config.toml
n_layer = 12
d_model = 192
n_head = 6
n_kv_head = 6
head_dim = 64
d_mlp = 768
vocab_size = 776
activation = "gelu"
norm = "layernorm"
norm_place = "pre"
norm_eps = 1e-06
positions = "rope"
rope_base = 10000.0
rope_fraction = 0.25
qk_norm = false
attn_scale = 0.125
bias = "all"
tie_embeddings = false
parallel_block = false
init = "normal"
init_std_qkv = 0.0319
init_std_o = 0.0046
init_std_up = 0.0319
init_std_down = 0.00325
init_out_by_depth = true
optimizer = "muon_variant"
lr = 0.00496
lr_mult_o = 3.0
beta1 = 0.95
lr_head = 0.00319
grad_clip = 1.0
warmup_steps = 200
schedule = "cos"
final_lr_fraction = 0.0
batch_tokens = [8192, 16384, 24576]
seq_len = 384
doc_mask = true
z_loss = 0.0001
train_tokens = 228300000
steps = 15143
dataset = "wikipedia_en"
MLP neurons of a small language model. Each row is named by its layer, matrix (up: input weights; down: output weights) and neuron, and shows model dimensions 16-143. Each number is 500 + 40 x the weight over its row's rms, rounded and kept within 0 to 999. Numbers have three digits each.
After each neuron's rows, "fires before" lists the tokens most often just after its 100 highest values on Wikipedia text that the model never trained on. A number after a token or word is its count.

L2.up88:510463501517554527509483528532486471612450541535491460507508586443463486511480501472472506459402534469518543451473448405524467540462502485520481575553497533521493581513429509550524598502566521459457475515502483481542522528528528497484485496501488416506489454470438476543576569548450528509437508534497578506540507543504471478471519492485461574449508485459492502563459487488503572539504
L2.down88:533459465489553567454450522520539494538451475533510470497493544449530488462447456433466550533452541490491509424439444484516453528459495429470517483567518531530529567434433462610498508508569510483514500548500463495509482545470492525564470533499522439557591499518452545607547553480422478485467463559517559518495525485425538507463522435557509523439509500537504485482490516489512533574590
fires before: "-" 84, "\n" 16

L2.up175:610473472501541496497537463555508512461542508470503454502507492493531476515530472431502489494548473474482437504408494497485507468485529499532493518477560527396473471539495468543481578527426539483488437537572450547519505524534504411518527477397453612465484518477443535535500482502463450428532451477559546513530520515470571465447561528542565537516466507533529479456545555617494559491452
L2.down175:539457466535541519501488519622474514487609542458571409450535466496508455517482483448543485447537517478492499525564480415527462534470510536524501473467474553448498548480484411492506502506592559498508431525469529550510506523472501441522525480465449545485518459471492466494469480490476513567440505414527470509565521518510543533470544442485551514455444524527501440475523571557480433519479
fires before: "T" 15, "=" 12, "S" 10, "I" 9, "C" 7

L2.up96:521467497515530450508485430501464453495521498512490520487490491509457500491505474497466510570471526569448565484520499466453486518445473557550481517526470546554409546552566523532459433517453535540433543487465511555449476497527545476416552440513515533515504464488559472551496537457522620460511470523527485537474605496528498475447522455502518492519511473448534474516500527460549432455562
L2.down96:535450497508515432532460421490472508485546492509456539488506538465472533538531436534497531527461524568462555507507476479503457510471447543527475555494495522491412546592567513549491427486470517521497538437470514545471466466500580507431555458511522503496482505490542472566505493510526579444504465526510435481432569514545546420455467447517525495494559516446481488456519452394514506442501
fires before: "t" 70, "n" 15, "l" 8

L2.up333:510559535448541503542477503565340476480576473475500424481524404476487551464541494524557489483514556469520512514484456501524429529438515543491467505547506521452465500526521475471533522479487519525460529497495461529532490581541459465546584497485479463480474506544536485482393509494469407494467441543486457511491534497547540432515494485455446509474490468603522520542486495491512514441493
L2.down333:487409478511505497447485592457636535488454550466495496518486602521501488505502534469450533509468473522492472519510550483466585490593472479526471548446501477532502480455519529493503458539494483486514483482487478520501508462492554525419442474558524527480538484423516470538543492511525568583512588488506566490513474490452493547494522488622537476501498534368490475489516471447536481500508
fires before: "=" 25, "I" 9, "T" 8, "8" 5, "7" 5, "5" 4

L2.up274:572516520494494481495512496492476492484464506488465476514494492511535433443504445518476525515459502506446513542504481514514420528501484565407534488453500577498512519554526445547529503415490468472527537493549420515449523480489459413472509469564520556517501415488477456463544509457479461481571457512508460530576553441547483535577570479527477527488486560535521479485543493551435456467561
L2.down274:518561462483533501468529494467482497468476550501491443501516494508509440437517498537454440487452461490420522502548444510486414550502488541397521465418515566480489503571565436537475490446518486559575519464552423453459567484514466534437518490527495564481530420517499458483580542453524491418568458540494474515565545492516470517527542416523477523506510553514538476464563552554487517538547
fires before: "(" 32, "3" 10, "1" 6, "A" 6, "2" 6

L8.up451:433482512489512502457554504503490507536522539487523442455509455462568511517546577492474476500553501460591529545516521462423605489530472577487524539497526546511501458526490469454514503495472517483544460479508515408437486469442506563483487498489446517504486470443549548546480523542498488456546582511485546452490566598546401509424484519500509540485482527506461481490553526479484470586526
L8.down451:379543504477453549523452535591478469559533463447518528540491499459453486493521468493462457496539492446481600513518455499532483502481496498500522478446506512514470515554473499539512548559402578500489475470492467509530422516493469543561492499570450526577494541464559511523485440495484476485519545456456491517512509592564535467491495494517437480472515478471542608520470467540454555461519
fires before: "h" 32, "r" 28, "c" 13, "l" 8

L2.up19:447530471570561484461465546401500462532480491576524481428551473490513460547486436530503496443469579486458554513427552431532530519502491522485527469488506496518544500520531488496517473490488444531612514485532536494457515459489553449477470505529454490461470416424472489522451503521455472477511592520477520511525539529484487489521510506467522535544465465475442522516478500478548489531533
L2.down19:595472488485427556483497466584523543478531535427455493536399454520534522479507538460454507546535411514507464485580440574470460466517495459512449513519521511497524517498442513535498544522554545463410468558498455546539527493471441526512517456491516518542523558592520518516461440445550505522457444517526540459506495473511479480478530502446512464440566543517526457472534518501486569451485
fires before: "-" 32, "|" 13, "\n" 10, " " 9, "0" 8, "=" 7

L2.up332:515474435495470489463523499563512495562503440520551479507567520500557495517492546536483478562570541499509504506475611521528528489453527585530416452490484530501473517472569481455496554526457484454470515523575534513535492529526537509446556554502456533500446433498382466523475511502487541488450419533476488492461477542557529542531603463453407438483471485502495476536526496444456485433558
L2.down332:439531553491520573580465505415449503462510490482475511516463453546458529451502462464472523440428465479546480533540411471484516497529518444496554573524542492504514495541463569546504430508526499507570525519445523450484480449477508509494483460478546455482559561527608518449540454457495478529527555466481492489540505494431480444492403532528552533516556513538461491505480508558497538547449
fires before: "-" 16, "k" 14, "\n" 13, " " 10, ")" 8, "0" 6

L2.up430:488480528514454509519522546552477496514505511579479499441491520422516509478513577474544439494476532550517573531537446534512496502492457535540456495496502472571515524464399505442535507584498504460531506468501532583545474458524446531552530546503508563569506595514452453553539459537520543525499505527493498515409478512554478579556491506466498509461536498490449538517400528471464507440504
L2.down430:465541459422498557516434469548477443536546505479464446526471463462517502469497500458448483480469535505483515535497439503440491513490510534554494514508517493565438464451476493495513458515550489483615476455540493529496485416515492537522560506495494568521587470465497482525534523518486510514511507524457502482461471477511508605541496600432484510507534464528527520508567548510516518465475
fires before: "=" 28, "T" 10, "S" 9, "•" 8, "O" 6, "P" 5

L8.up517:498519414571500463425513435452439562511428484511519513477502538464558506505473451481500478450498519495469520487465520523431465487582501465517527532510514476525518518486450409513472540484446517480591451519528527493478547528458526501508591486608527506465517554498453491515576457572448470521475504494489472495615488537510559474516478532488479510478504547530468526560477516532470509471457
L8.down517:461451422451608458445522476472565543545499504560528474456486530494538479531401492514494484499458549476525482543514452540493410480494579496534545498471489533484534509546560501522487562507453504516506506512455500474497454455490520475554518588526530491511522452521496540532558441507464453587491440478549515528508461453493488431509473443531445526451504455483571493485443522491503487490525
fires before: "i" 57, " " 9, "t" 5, "z" 4, "o" 4

L3.up571:420543507449460443505513555545586468544495526507499465444491503513458579530504467499534479471485495463468518500531483544562515546529591479531447441593538495489527414492501467505580520424507446472511459543554516505556467537535576520465559505498565522529520520477516494434470477466583526495428437532484502493419528559520578488516541452487532505550459517587438547508511537434487570402503
L3.down571:576469513494538508482494492471544492491563516424514482544512516429556473452527478504489509483469541505497535502513524472550454498496461489452506597504481461459507549568487478384510475567536616502515524478479458433455545426541487464556455490493540480514466482481506538575513478484498423569500486468434472532552527484473496467510433527480489408523559467449501447530541482549550515536457
fires before: " " 44, "s" 27, "\n" 19, "=" 5

L2.up452:535572507537430513457509479534540525499493490576516493527493537429435514543497577521503507543526442475593474441577448500478477492491537517501437497440445569510493539468472497428496472498515560559518444486534483530565501524579517422547416490485551501455544449540553433516483456486567483506465480544521489507458467461465537554538488410530535494487541524505481525571394508433486542499517
L2.down452:545409492419635500521511466477461477453465544493499484500479449568534479408497486426443510480476562519366506559453477500514490504476529514452500496577516477483500460496443443546486503463517494448455486475465506477450497488466514515441544492549460546558478566515474592468500562452447534502571541511461554517538510523511487410470544528516514471516488488547524489423555476606464475498457
fires before: "-" 81, "\n" 18

L2.up247:426485445527533527466466511474493419533520553499487497462513495466461502458442500507491517524519431473548441544506493500543504492507446539506510409492525466491596463516529474474513496547482492562471443497471481499499514488452539518468449495536447487509550441510507542569510510478538490485425483527539531464490518493481419495587547471515574475479545491468421497528549570465426447494459
L2.down247:528520558472495492539533452560492579472469484483558503530492494507533521541514476489532538488463584559453567480469520508428516478513505440501482562487462471501415541481502548559516524521498542466478565530529522494495446452571480510498530445476571489527486547523466467476488498510497516522564570449432440545468481492521553482432462554507447520535483490518558516482425465523538535478548
fires before: " " 86, "-" 8, "1" 5

L2.up103:494489442499465528567498542480481480562493510441557461490472556510528515367524529488462461508512511513499577479515523528495497523521461447547531491539484528507524497533473445529498494479496533535460476522526473480504584452516507455457512465516482468484515506509581548564421510472516598532444474559442504464578520485465541424486533479560461470512490488539518567516496509499501490541516
L2.down103:531528514484516513447500487555513548463516489537508528510512473463477514599457492534532575467477519464496457543506460455491483519490518581492472498483535432481478502477480527496490497531505505466550539446499536532504429551490509516555505546466510531492463475486456524422586490513462396434576525439584467522415526506492421577519470489430547507468546487490494462451538459508472518520494
fires before: "\n" 33, "2" 19, "-" 9, "0" 7, "3" 4, "1" 4

L8.up346:468439561464526455459560461456501531486494495476420509519490510538477514453491482489515498402558488502538557478398436481569505508419504481555513468489528525505481536544482518410560537506538511559479506496481469539475471474522537531455539517509491569566530471441588511509495532551476543528498521481433466407516500463485515470474532570456542510390610511478538496507519507560487525546521
L8.down346:489520476543421547549417440442468565597497417477500451512485475476534486504533564497468456434446512507394570507531520456499486582515501576521455511494511580455505529485443543529535526410460489471531557537559523490503482478497486544469523511519516533498509423505458487536482422534448477453508533527562480542441501457494523513522586431490475494499557550498478479513534494519498509517464
fires before: "c" 45, "a" 7, "l" 7, "b" 5, "e" 5

L6.up276:501473505466487451507500481542449510475561473574526509441485451483467447545491494483505491599501495519468468484536471474449472549490513434461547479500556479490433451531512458508413460502477493453455498561424517566512539506548561537566505526519511462469553427519495533467438409479462502474511566477464504474611564557535503487445546483522532496429529419526557511446522500457556511491493
L6.down276:540516535530543487472402530506525503533495491355545500482491535510590498481515536438459558524497533513471488555555431499508557556468500528472423503527476502454416463463459464540570481526457573501504435509474494465530429481503540491532519452454493540551474470547502487578539452461511505437516516448463550495581557578468484480451490541512561507498475534521514527544495497511581493523481
fires before: "e" 56, "n" 9, "i" 8, "o" 5, "r" 5

L2.up728:479491575411551452433488504518447524529478504555519504499417442505451549491504523470476521477528498516494485474464506465511543613541483478505483456518520460495520529451534482500433512503486407449548493483477556539547546483502504575483527469486582524493412455471421534501528541459546488549517438508484622432561453541475425516465513577472431463511494538582521514509477509503510517508507
L2.down728:552518416507548515530515551435551474448467492470415467534535503517520524523551509553591411477517496465513548478441498551546525521508473439495560534422531570496529534496567460514471510497480568506522483408473460503449493518486454405482511526495571483529520509505515446494518480544468544464460522475493463499505590549593540442484512460497496447489496500553436528518519506535532533456565
fires before: " " 97

L2.up535:532540492471443455453506473557541534483458450459499564516465532485436568547516526546477495491567495557466435473526456544525511513471510479510535550514545418512484450475455486485537464550513464504522529498471440541418484561531517520520484476420503469489526531559523549424429543540473485495455495500536499564485507431508500518519647519584534459525484476524530514459502438543490536509443
L2.down535:516491507513531571570480527420504438519546550532478453515515449525529458507469443470509487518408509483541548503458546451488521504531505531513479434454483524465487530494540543504507475460508539507493488510542544492574483452487439456491520511578528517509471440454455432548517462498499513554480501517484492405511453529444538518470367514432462579467481525502474442546467562492514491492559
fires before: "\n" 27, ")" 13, "C" 9, " " 9, "h" 7, ":" 6

L2.up756:538457534570408437488511530511542515536540470470519506440433495543533359528468496561518564473494452446533487547545482532470542519476457445542455517522506534494460470545505499517554564543497499532436540499464563449466521460516466530510540587511480487537555470494468455569446484466480481502551535511575526527509506414502480538486529467546447487517477469513499489567542462435540516501557
L2.down756:534498484522490422451529536539486545591489457500452444526450502524499461505427500540530546521498463435530506532528505550494486505513483391484509476480520502495514408523477473545594532475451490522438554538544540428523516471533468510522510498509496532556585514468527432523445492497540519539520541528539537504459516430471439497465524489464498522571493409548437494536496504482497494463590
fires before: "=" 98

L8.up588:436472489474460548543486491494483588467509487525467560494525531455447610475385462480507535487530402516501460480480544487520536555467505526517502480526482519476478491543458486492493562548436560533458501461549507514534439540550475481492477494517496524515491476511560486461470507599432565421549538492490414535449461509605481417528487512554530494495481570497518497529501545543550576581489
L8.down588:501487511497531438471470532511485541565433418469518526519531505550472533507520497523513498529471457451433525503512427469421603474531518458531474444531439481538445522475503448518521558515458504484519460627468440459441451536471503493473533506475499540503508474535555490479476480516501530577470524473538509441474519503471522445509518495477552473559436585491536450485472514499481500456482
fires before: "r" 56, "s" 11, "m" 8

L2.up47:483526488479493506509466519441501536514568534470571505543492538382478443454486488553541453505457499533430468487477522501545496530505481505534521498521455518511466451474448482530507497510491519481541543473414509497469574531449474483527523522504547554525503537486455534538594545542505461456433478524518521449432489401534573523467472518501497433533441499478476628490481413472482515544478
L2.down47:481490487494555534520488538456473551506613574421565498554476459413485434462481479599496475555505539548436417487433518457562531525542516531484478513538495552443523457454483483493508530504515517447522558485464489501481531485499492476542538503473509506530534569476506565540571508492504488461421471534471437409425490423512562584522507508565524464515476517491503569520467411468489490516477
fires before: "s" 70, "v" 5, "\n" 5

L3.up590:498440518503520474527487538519526447539488580557519561476445520484510478505490504433432460546495466511515539435551556502575495493495478426485453485499488496489501529458525453518561530509496552458457472503515503497470504490510522450514509514514508558603472507591488406464480542417593435492534601573431511471548517446453564482428561444522455482429457479502504508533470458448525462463484
L3.down590:494496489497528468515508516538509523486436436505512521434406497500484518481460489504482460537460490548489506520566533502480494478505492490418527417488489535465541462508498491591533495578475533453489506558516449520501483502516526540496544490565468440505435482530531446512468541439545476527495558484502519480564489466400520529507501485510552457435468530475500539547499437470566502488493
fires before: "-" 89, "\n" 11

L2.up239:468491460487526490527508442477470428563490485415509469470489451529476511497521498506490536465545520492483450528558585453485525510405539500529455489541520553525471475469565503466528455507612504431463572496429522494568565433563580540481556497442480497476573455516538481506461520485473480499493433437532488462399486508463469507564519535505444473571494630512450508503493522475514499503520
L2.down239:472505533510503525509521585548513562430471552568477486508487527468496436530485513530549460527438512537497594548474406572535459512569516496471509490478476482461545570489445451530474529505414505520551463462567507457450482588483431475499464476558506505537415512498464529476487472470490516521509564572470537535571523499475508531447525460513561504413575430497505487496483465521472487544493
fires before: "0" 23, "1" 18, "2" 8, " " 7, "5" 6, "9" 5

L8.up285:516538488429511547619420535484474523487534431448464493495451549494488505472534487509489543468522547464482508518504518470468493512526449488417500496502546567470484476430507548505469510435523491456499414516526533492460476484465486542572519519492428451484460499506485541538491463496582476499539553563523525513499500494446451450543532487530498502518472558510537546427558505544549484524450
L8.down285:476455442512518516469483450499565486503479460470536494570498510529489501485481447554539551579445451488540549523508550451482560472499499497512473482593483513487493515464494546453463510478562491467471486380533451504510521479465556439592563497482563574487476492466560436498463558475537448466596495539475497536533489503419514440485551461453481476505532509499477508538470490410537564484529
fires before: "e" 56, "i" 12, "a" 6, " " 6, "y" 5

L8.up591:500512554544490460542541543503530454417452492488451473482533541500522507615510446439448542508467455464545516545461523390532499533549512454510535474533507552473527484549446474559533494500521466519480483599560479483504521501569510474507499463484524473504519479509493438586553525491441521443517477476551431511510504418468400588522493547524497500587534540504471474553555504484488503500489
L8.down591:467581505484544464516498415508442541535469515509476500514488475516443467439498493496553466540519478548478582480540485558500504398526507516527492426461499575565477530492531553551478475485546491544504580475547444511420510433467477522504470513489452507515500523422562481542519554589556498532552530500486535466524553551487491422481440436521489470471466514535524515503470472512470446435459
fires before: "c" 26, "r" 22, "\n" 18, "n" 13, ":" 8

L2.up441:584416518532462578477522538449480500480519496478521461504507516504497518472482531507531463574527471426562530451482492513574506486516504506506498495477489481489403519496504516560528500524508534456494502556476490548466466438538517507520484489472404543466487494485504452533434456506475546451469462487495548487478532425529518505566472482567534487524541442579428501484479548559448449450455
L2.down441:491544508487491463557497505447545501560448544488464536508496551551468493489576478475453548466480465583438481523452497481458452513486502528500490508488522526529552475491489506446484536470459466508517477483482498509466570466455501528470538497517518520529517429517523511469546567466559493575533513494532456553495408599470526500540593500414502474500444502456591546543510496483563549503514
fires before: "-" 22, " " 14, "\n" 12, "|" 11, ":" 6, "1" 4

L3.up411:524565511461522633514554536472432644491504523517471475476509497485453489518515552497458489474574537588553504485447532510552591495471523537505450549492497474509474524464505471490462570472457488444500487457466513559516529472495533480468512522471496510498432490504486501466488502514507573470550508546468493581506545470562462499450470508520505548455518418488495412533468490492447535535468
L3.down411:458486510557505500502507535499478467501475503478452529516516464489531423600506473508555539513455462518442512469518540493514422473478470445481576459567530489470511529479568512474470450500461586471487447488551514508522582536570439555507431426565464459467518508511511452535546477537498411547455516484515458493430439454478488525513508502515449477492478475493557562456497494503542482489490
fires before: "t" 43, "d" 23, "g" 9, " " 7, "i" 5

L2.up120:521470458485502497400499492429482459497572577493508451557507511482520464476510480577468486509468465550590533470500465461505512498469479512536584506555522479406524554529448587489568475530490474541492554481512476497453504501461495502479528519505508502532504505519487504542522438465509477524520540515540407532508524554398458485476436567456497502537508540523479448479506481569423379524533
L2.down120:554482493491523559401518524495530452473534610474457470471513517502449503495478454578441477513457471565595508529531470431460525507479543491530533470475524457458467476521473573536579504555447503517479563501503508516501495467556480522498461484512537487527484482525535515504521499501507519542523496456552419497521521529428478493513430568533471507528506584499482522487459502551399420467502
fires before: "n" 27, "r" 24, "s" 9, " " 9, "o" 8, "y" 5

L2.up126:423471522506470440518521501496477524465596480563524518467426496457558443482535556557522450581537521468426542493513474513500513526469546439551492530552468475471598536422495513516483502535481459495444551505476470505421489452464565486501500509500474467529532426506424491527455506475483493465512459484463444453545469498525543487448546507545575469520528466604453479481453567464520533549486
L2.down126:551492485522517580462497504483450516552446533437451469486551487529429550537439455434514540424450483531592477535480507476491483475500468550506509515448555545529402475557516498517527543448491549478538464525510519475620457537516407537466472500515527500497517535516572513470544512528541527503485574517517521517495539521438456516564474536509411494465481532415508507549540421532460520471505
fires before: "=" 52, "-" 12, "S" 5, "G" 4, "n" 4

L2.up312:496511497478606511497502461413452500499476433515584484533534495548476430423497525487544488469527461505473457524454561499468502550430456429519515451463476561536543525483493467501487519509494563476508515545561458534436480530482472575473502472531513501505525568503513494551485551569475464536490433525504501519525525489472460438565482535513410508536524471481488505529461522605515447538494
L2.down312:478449510468514509491550503539525510472478466484456469418596582512472539479533441419481501486490387512489450460538530476487496516467543433506539386416503542496500549553512478521434510461494503530517488571436520481605451517542494521488518461584484525461522550494468508507553542477530527476555486539471518496439494587497514546470497484551423445491533516481453521507497542514502492518552
fires before: " " 90, "\n" 9

L3.up604:504505428535528517430547480486494452501549531512481525510523515477492525556389529525542516486464508510559495498469502506520507494578435479603417543415544484440575498515506463495495606532513522501514501495526415468496538472504498482473508487416494526551511485457493466522488501569502532485521505495496486450507537602585520518465506571499458466480456483585462526447531500517587511490493
L3.down604:470467527518483580501544465448551528517557494510529491416496490501467493541462586504463506526535487478497524464568546521508546470454535529553532481482409489559542455471521456512486499514497512523541463513484538483421486511565448497492477500462503496431548577419579493467521487467437501451590544527448523541455537435459446503514495488529458544457503507534466487490381467425483465504529
fires before: "r" 41, "n" 13, "m" 10, "t" 5, "g" 5, "d" 4

L8.up418:535486531541446451501520454504527474545504527514458548508529450457496475486530511525541515450480525470473466499464467530480458511601397507496549453545515536539517471511495498513557543466480481552563547538551550564490492511494469472472464607502511527448445446499403530567446466526492456479541523540448494471515483473579455457541531507492495504571480498509487525457525508432494541484525
L8.down418:435522402516541545549460533563522546503488498480486436517513475522519623462455468491536512473487488537551469502521513576487481490499505519543457451536448454561522470511526579500528387542516584416520482483504520524504482454510559500516485436492452579530486532463508546513419451445452484439480555511550529447502534545496553450562521490492502479503458534504527502514546546451419467525475
fires before: "-" 21, "m" 17, "g" 12, " " 10, "r" 7, "s" 6

L8.up213:469496493500485516574469541437474567464495444541528503467497535470516544552461579483502481500533415415477533492512462480497456502532494481455471489548498495490503491544463524432525448507488408492498425458509579518568528477492511502500486463541525601471510526465469489479530545421467511447561437379458569494523566513517457485456460594551470529455482465512477466537512479513560502489548
L8.down213:530487505559485505517516471500458494537503438542528524508463570439550480551451547513512539478502515523549524542460485567466553504482494416485507513525516556500536573522526480492585523439553431503450480496478374468454433511491512490452493488575514561468505501467467515503519433475457544506420539498527563465472474502447533492506499489482484554378482497511507481406435461492595517432574
fires before: "e" 43, "o" 30, "a" 14, "i" 8

L2.up231:480481509609485503516512500507539506541428470481499503526391460568509548473535492455487502534490530486408507471574501468482486440501536552473454489491504508419459529601523495541458495523486465518497531523512519462513508472516496560453503499567514517572511500522507453498480478449512525511503462519454502561510464536478469467543493498506499406449531529514451570467472431478550514480500
L2.down231:558441558427523519483468458541436492479494539487476527436520551508515469539470490535605493487448563504562542522429504524493443465485506483483486455515487473493503497471509500478469465566478582413512482380430549476473434578482528486503480497498444504432456493517478517514541477598473533488519492497509473468551466492523483503525427511499497532520436491457496523544522567517436504529464
fires before: "-" 34, "i" 9, "\n" 8, "=" 8, " " 6

L2.up570:567549538505521447481453490548476483499489532535486509453478531494545539544501481488503490477495513601481551454446496565564568526472573506603499525474549552538524521460505607482497494494477414419497441499477530486509516463526505450505482549485478490428480542556420537432513546485467531522455587539412509553509582459503512475534530465500522544453470512464543497508413568481517459462440
L2.down570:474457498434449562475543512505545500501526469509493501507530460501469444465489485500523532438483515404447470545525522423479414421499502490422498482489479474439476455534497443525513537513520583551516538497543485459483472492458463532520513429527521490516500435450599441579512472448528491451531436447518488484477433540511473505461484545465470455538556503517463509477576468511461518504540
fires before: "-" 53, "=" 14, " " 9, "\n" 6

L2.up489:544552512526547507465470526508458515592463521483468438571512483486486498534510505488475563613523469486545517549482527454419511596556484463498510538478415484439535509519464526484505481499424512496506609512522434502449524512556468511455564520478418517566468434553486490498496557482553525448536475525510454559569525579552525447548549499547463533482490424537543502473481451544527523464490
L2.down489:520480550459561480494509397463532507471534505487456563454509471487515428499533564514494462472465536518429585419579513452472514514544492519491500444484527493490488494464479507571467485549444494594496491456408488439530499517512478504451493522546545491476503492474511545516544512535569538468499499466480460527475552536529542477580526462460453513515491466447446454503548514542464469463606
fires before: "(" 31, "3" 11, "\n" 9, "2" 9

L2.up502:519514484493453526431454472525488493519520493507487505495537513524534497515436438495504481611474477517493508493519528519586522499401451532407493556455492495480535477425515513462514542537489476521549399566389530554496504525526460471509506452608461456509530599461510514463488470456510577483470469557608439518427558551492483496521496482521503524528484513557439461555508502489564517447517
L2.down502:473455546482540481535553522485469479473487496505553478483471494551477495466577516518472512423567529552455478531449462472373502518563581529533507454515453497506472550531458505549496451440498521477463562394557490485504456505492537497495518520429547552494492433564496492505539561563494477467525580458398547474527440477482509493471491512477505500481518427510549606435480466517425485545454
fires before: " " 84, "\n" 4, "," 4

L2.up295:546443475471422473478460544488500525525558447477533540405451500507447432551511527486488457497521416475513452512575513573514500462446502456501516507502521460489471481466523500484554471543543491489466570510373562511534475456496441491544579511503503441506534419572504562492536550553468520505585550551488488553469471464512507517472558504533503581549494469471474534552518516451576502533526
L2.down295:518460522439482407512482529506478505613458458481459477486457479519516460572494518484496544491522455511555453484532560589507511474485442461465551468508494496459530461552552466514545508498447483507445559522447539461485521457475491507516520519461499481472579450502528452505531592479469543472528553516525503491432451465595514511535532527487547513510526423562457482504485515440487469430530
fires before: "=" 100

L2.up444:563481430496484457518448529497486544487461572563520469582512557484429508506514515458451485520490506548540530444497534407484440436481511478432548449468469538452465526505533469543503538491527420462515481444497424513507458455546493517417585492490531500462412479458435505543523528499495470473531442534500524441569459534512514481530406507475567456565513486520583505495454553472525577513481
L2.down444:489473448491511483514487524477501476506470550486532503519533602536496515486457504390518471480480526539501501432520507401495445483504498416449533455450461501481516568464529459540547554532495453550474421540501440479491490487553482512450503537479486456519485475519472499545533513511480491480454499568472522499544458539476551505560471499575568446522502494506579564503449531488592615510544
fires before: "-" 79, "\n" 14

L3.up218:548548485529512509452427439519507469499560520511539541454506472449555484479445451500583565537500503517483496498482481475591505490519422539465493489430554538481434515449531546507497516484422538491492517480465513459572540535588479520588513519499462538461490503452427506471473503502521453452529578458452504512512559529508527600495519443517445568447541515480467438555449490498464437476519
L3.down218:537479521504518526417413593552472564545597544473525495492514447434550483493460524449491542527492467471478507468441482490578536513528484556527486518482490457553427444493531490534540523460535533507561522541386407499545555520463502475501528516481524531481483566495511498511443524516523474435452564478458466442508523490516539584478548482470484522574499544476521503465492493452516457522506
fires before: "s" 86, " " 7, "t" 4

L3.up75:484488490487498470509458504537529462491528500501441501426452516517538436536463417440543562488450570442486498486502536532490547566463404503504512527499522478513412444562550479478508515455504510479452548531490532510555507494527482499455503476500588497651567507570494554535518468532533480481527526489518531465449471484522482505459563501392467448477479463527412511543471509481455532473541
L3.down75:532531503478533517520509528558499539534499495548533524563541529502521498555493509550447508472450491574486522542478501499485505488562576492440579458451411480535566470414443521558485500498476455487488534553539457533479450464484414448566461523479433438431486426460484435496490524439513544521473475503496498521548485534491520531550441425549608412518531511503562499479525506543533473493431
fires before: "=" 89, "\n" 11

L8.up646:506482426482518458468515513467551569470501505484532514501539481546596520501522487466486476443532501553478441485491361467547542434458506458519471447547534532597570479512537468434516530531579549504488477522613479468554436537430493445481386469475530473512524488540484467454474477477422521523477535516505494506450550526448495483512515451463523555501493506541542528533528538491540548523560
L8.down646:467534488542418476502502503545579439520501466524482545548500487490427521487502548573485502460415563578460501484522493404465537474520426504493521547578449473575473500547521553506551535585499481500512470525401541504513428433459565478508496453527479498495494485534533485476488498513540451483458519503520495516536407519493529469506494537498539525448505528529489468514480519438478518567530
fires before: "y" 67, "i" 13, "d" 8, "s" 4

L2.up482:501538537479461504516483573521492553516443558512514483461526482479537500512491448527484519522467462494497504436467518527551459520522465559521526546498517456452543501498471408551450505407472432536413465491536420485487507436435495467459586492516528510498503526481453453571548555454497408415495526536554436516498516499474489496457531420514474442477500568472544516506561541512490377543490
L2.down482:444500543504511463506538546490469532432464541509484545483522514490411466449541488510523494450490482555545456472477514520467488528481574497511536485453512570445505479534504415531523531446489497561467474506495468562497499559484505499480618499499487462512501546506464431518532534433503465475475563506509388508392450531534480457385535444508514469604492560518477517534531499555569474518495
fires before: " " 86

L8.up763:457485482480445506603509486480419475469524476538439491506485569525528597547504545471455540492594417526479486509475509485494548494468514522544520482498461563499486576470446471488496410461467578522476450472429443460481523547514489455462481549499493514501524468476511491531555543551490547494467523485501531473516477488538537487505496355594591478539489501463477585407490538467482529497458
L8.down763:539504435488506538446559556527494458548470442532528513419458501422500525522479555532532478518480423440491441471498483480479479493512495577529569547528502515547527474480584519416485553496514552460542543487514481514507472552462423460585462533471521527491520546464550475545591496480456459486492482452474476478530542533549441473494467497498533507445567582527537568448441521555496586480494
fires before: "r" 83

L8.up444:505515564501464513487483532467474459493516458424488500437482476447514484501437473552579532486443483501435559488532471477453486561518575521519483428539464511516462464565506549518447535520474385484532497523473487549486405533438429569461482509543536505481483519585502419485530420515470515504453513452511475509490565469553485522547667536547469498488542512534410547576487481439507472473485
L8.down444:512439545467513461470533516481528517520449544492535444463509553504541468507526458516435514477448545547482512477498503419494492557468559509514514509511477511483534507535486504490473510455419530512510505486494455541498501464505494491516506486434519536538482524514513457582498505591512482501456529490540505543455499466536487493543607433512514443473494559503470567526544467604468403384495
fires before: "n" 100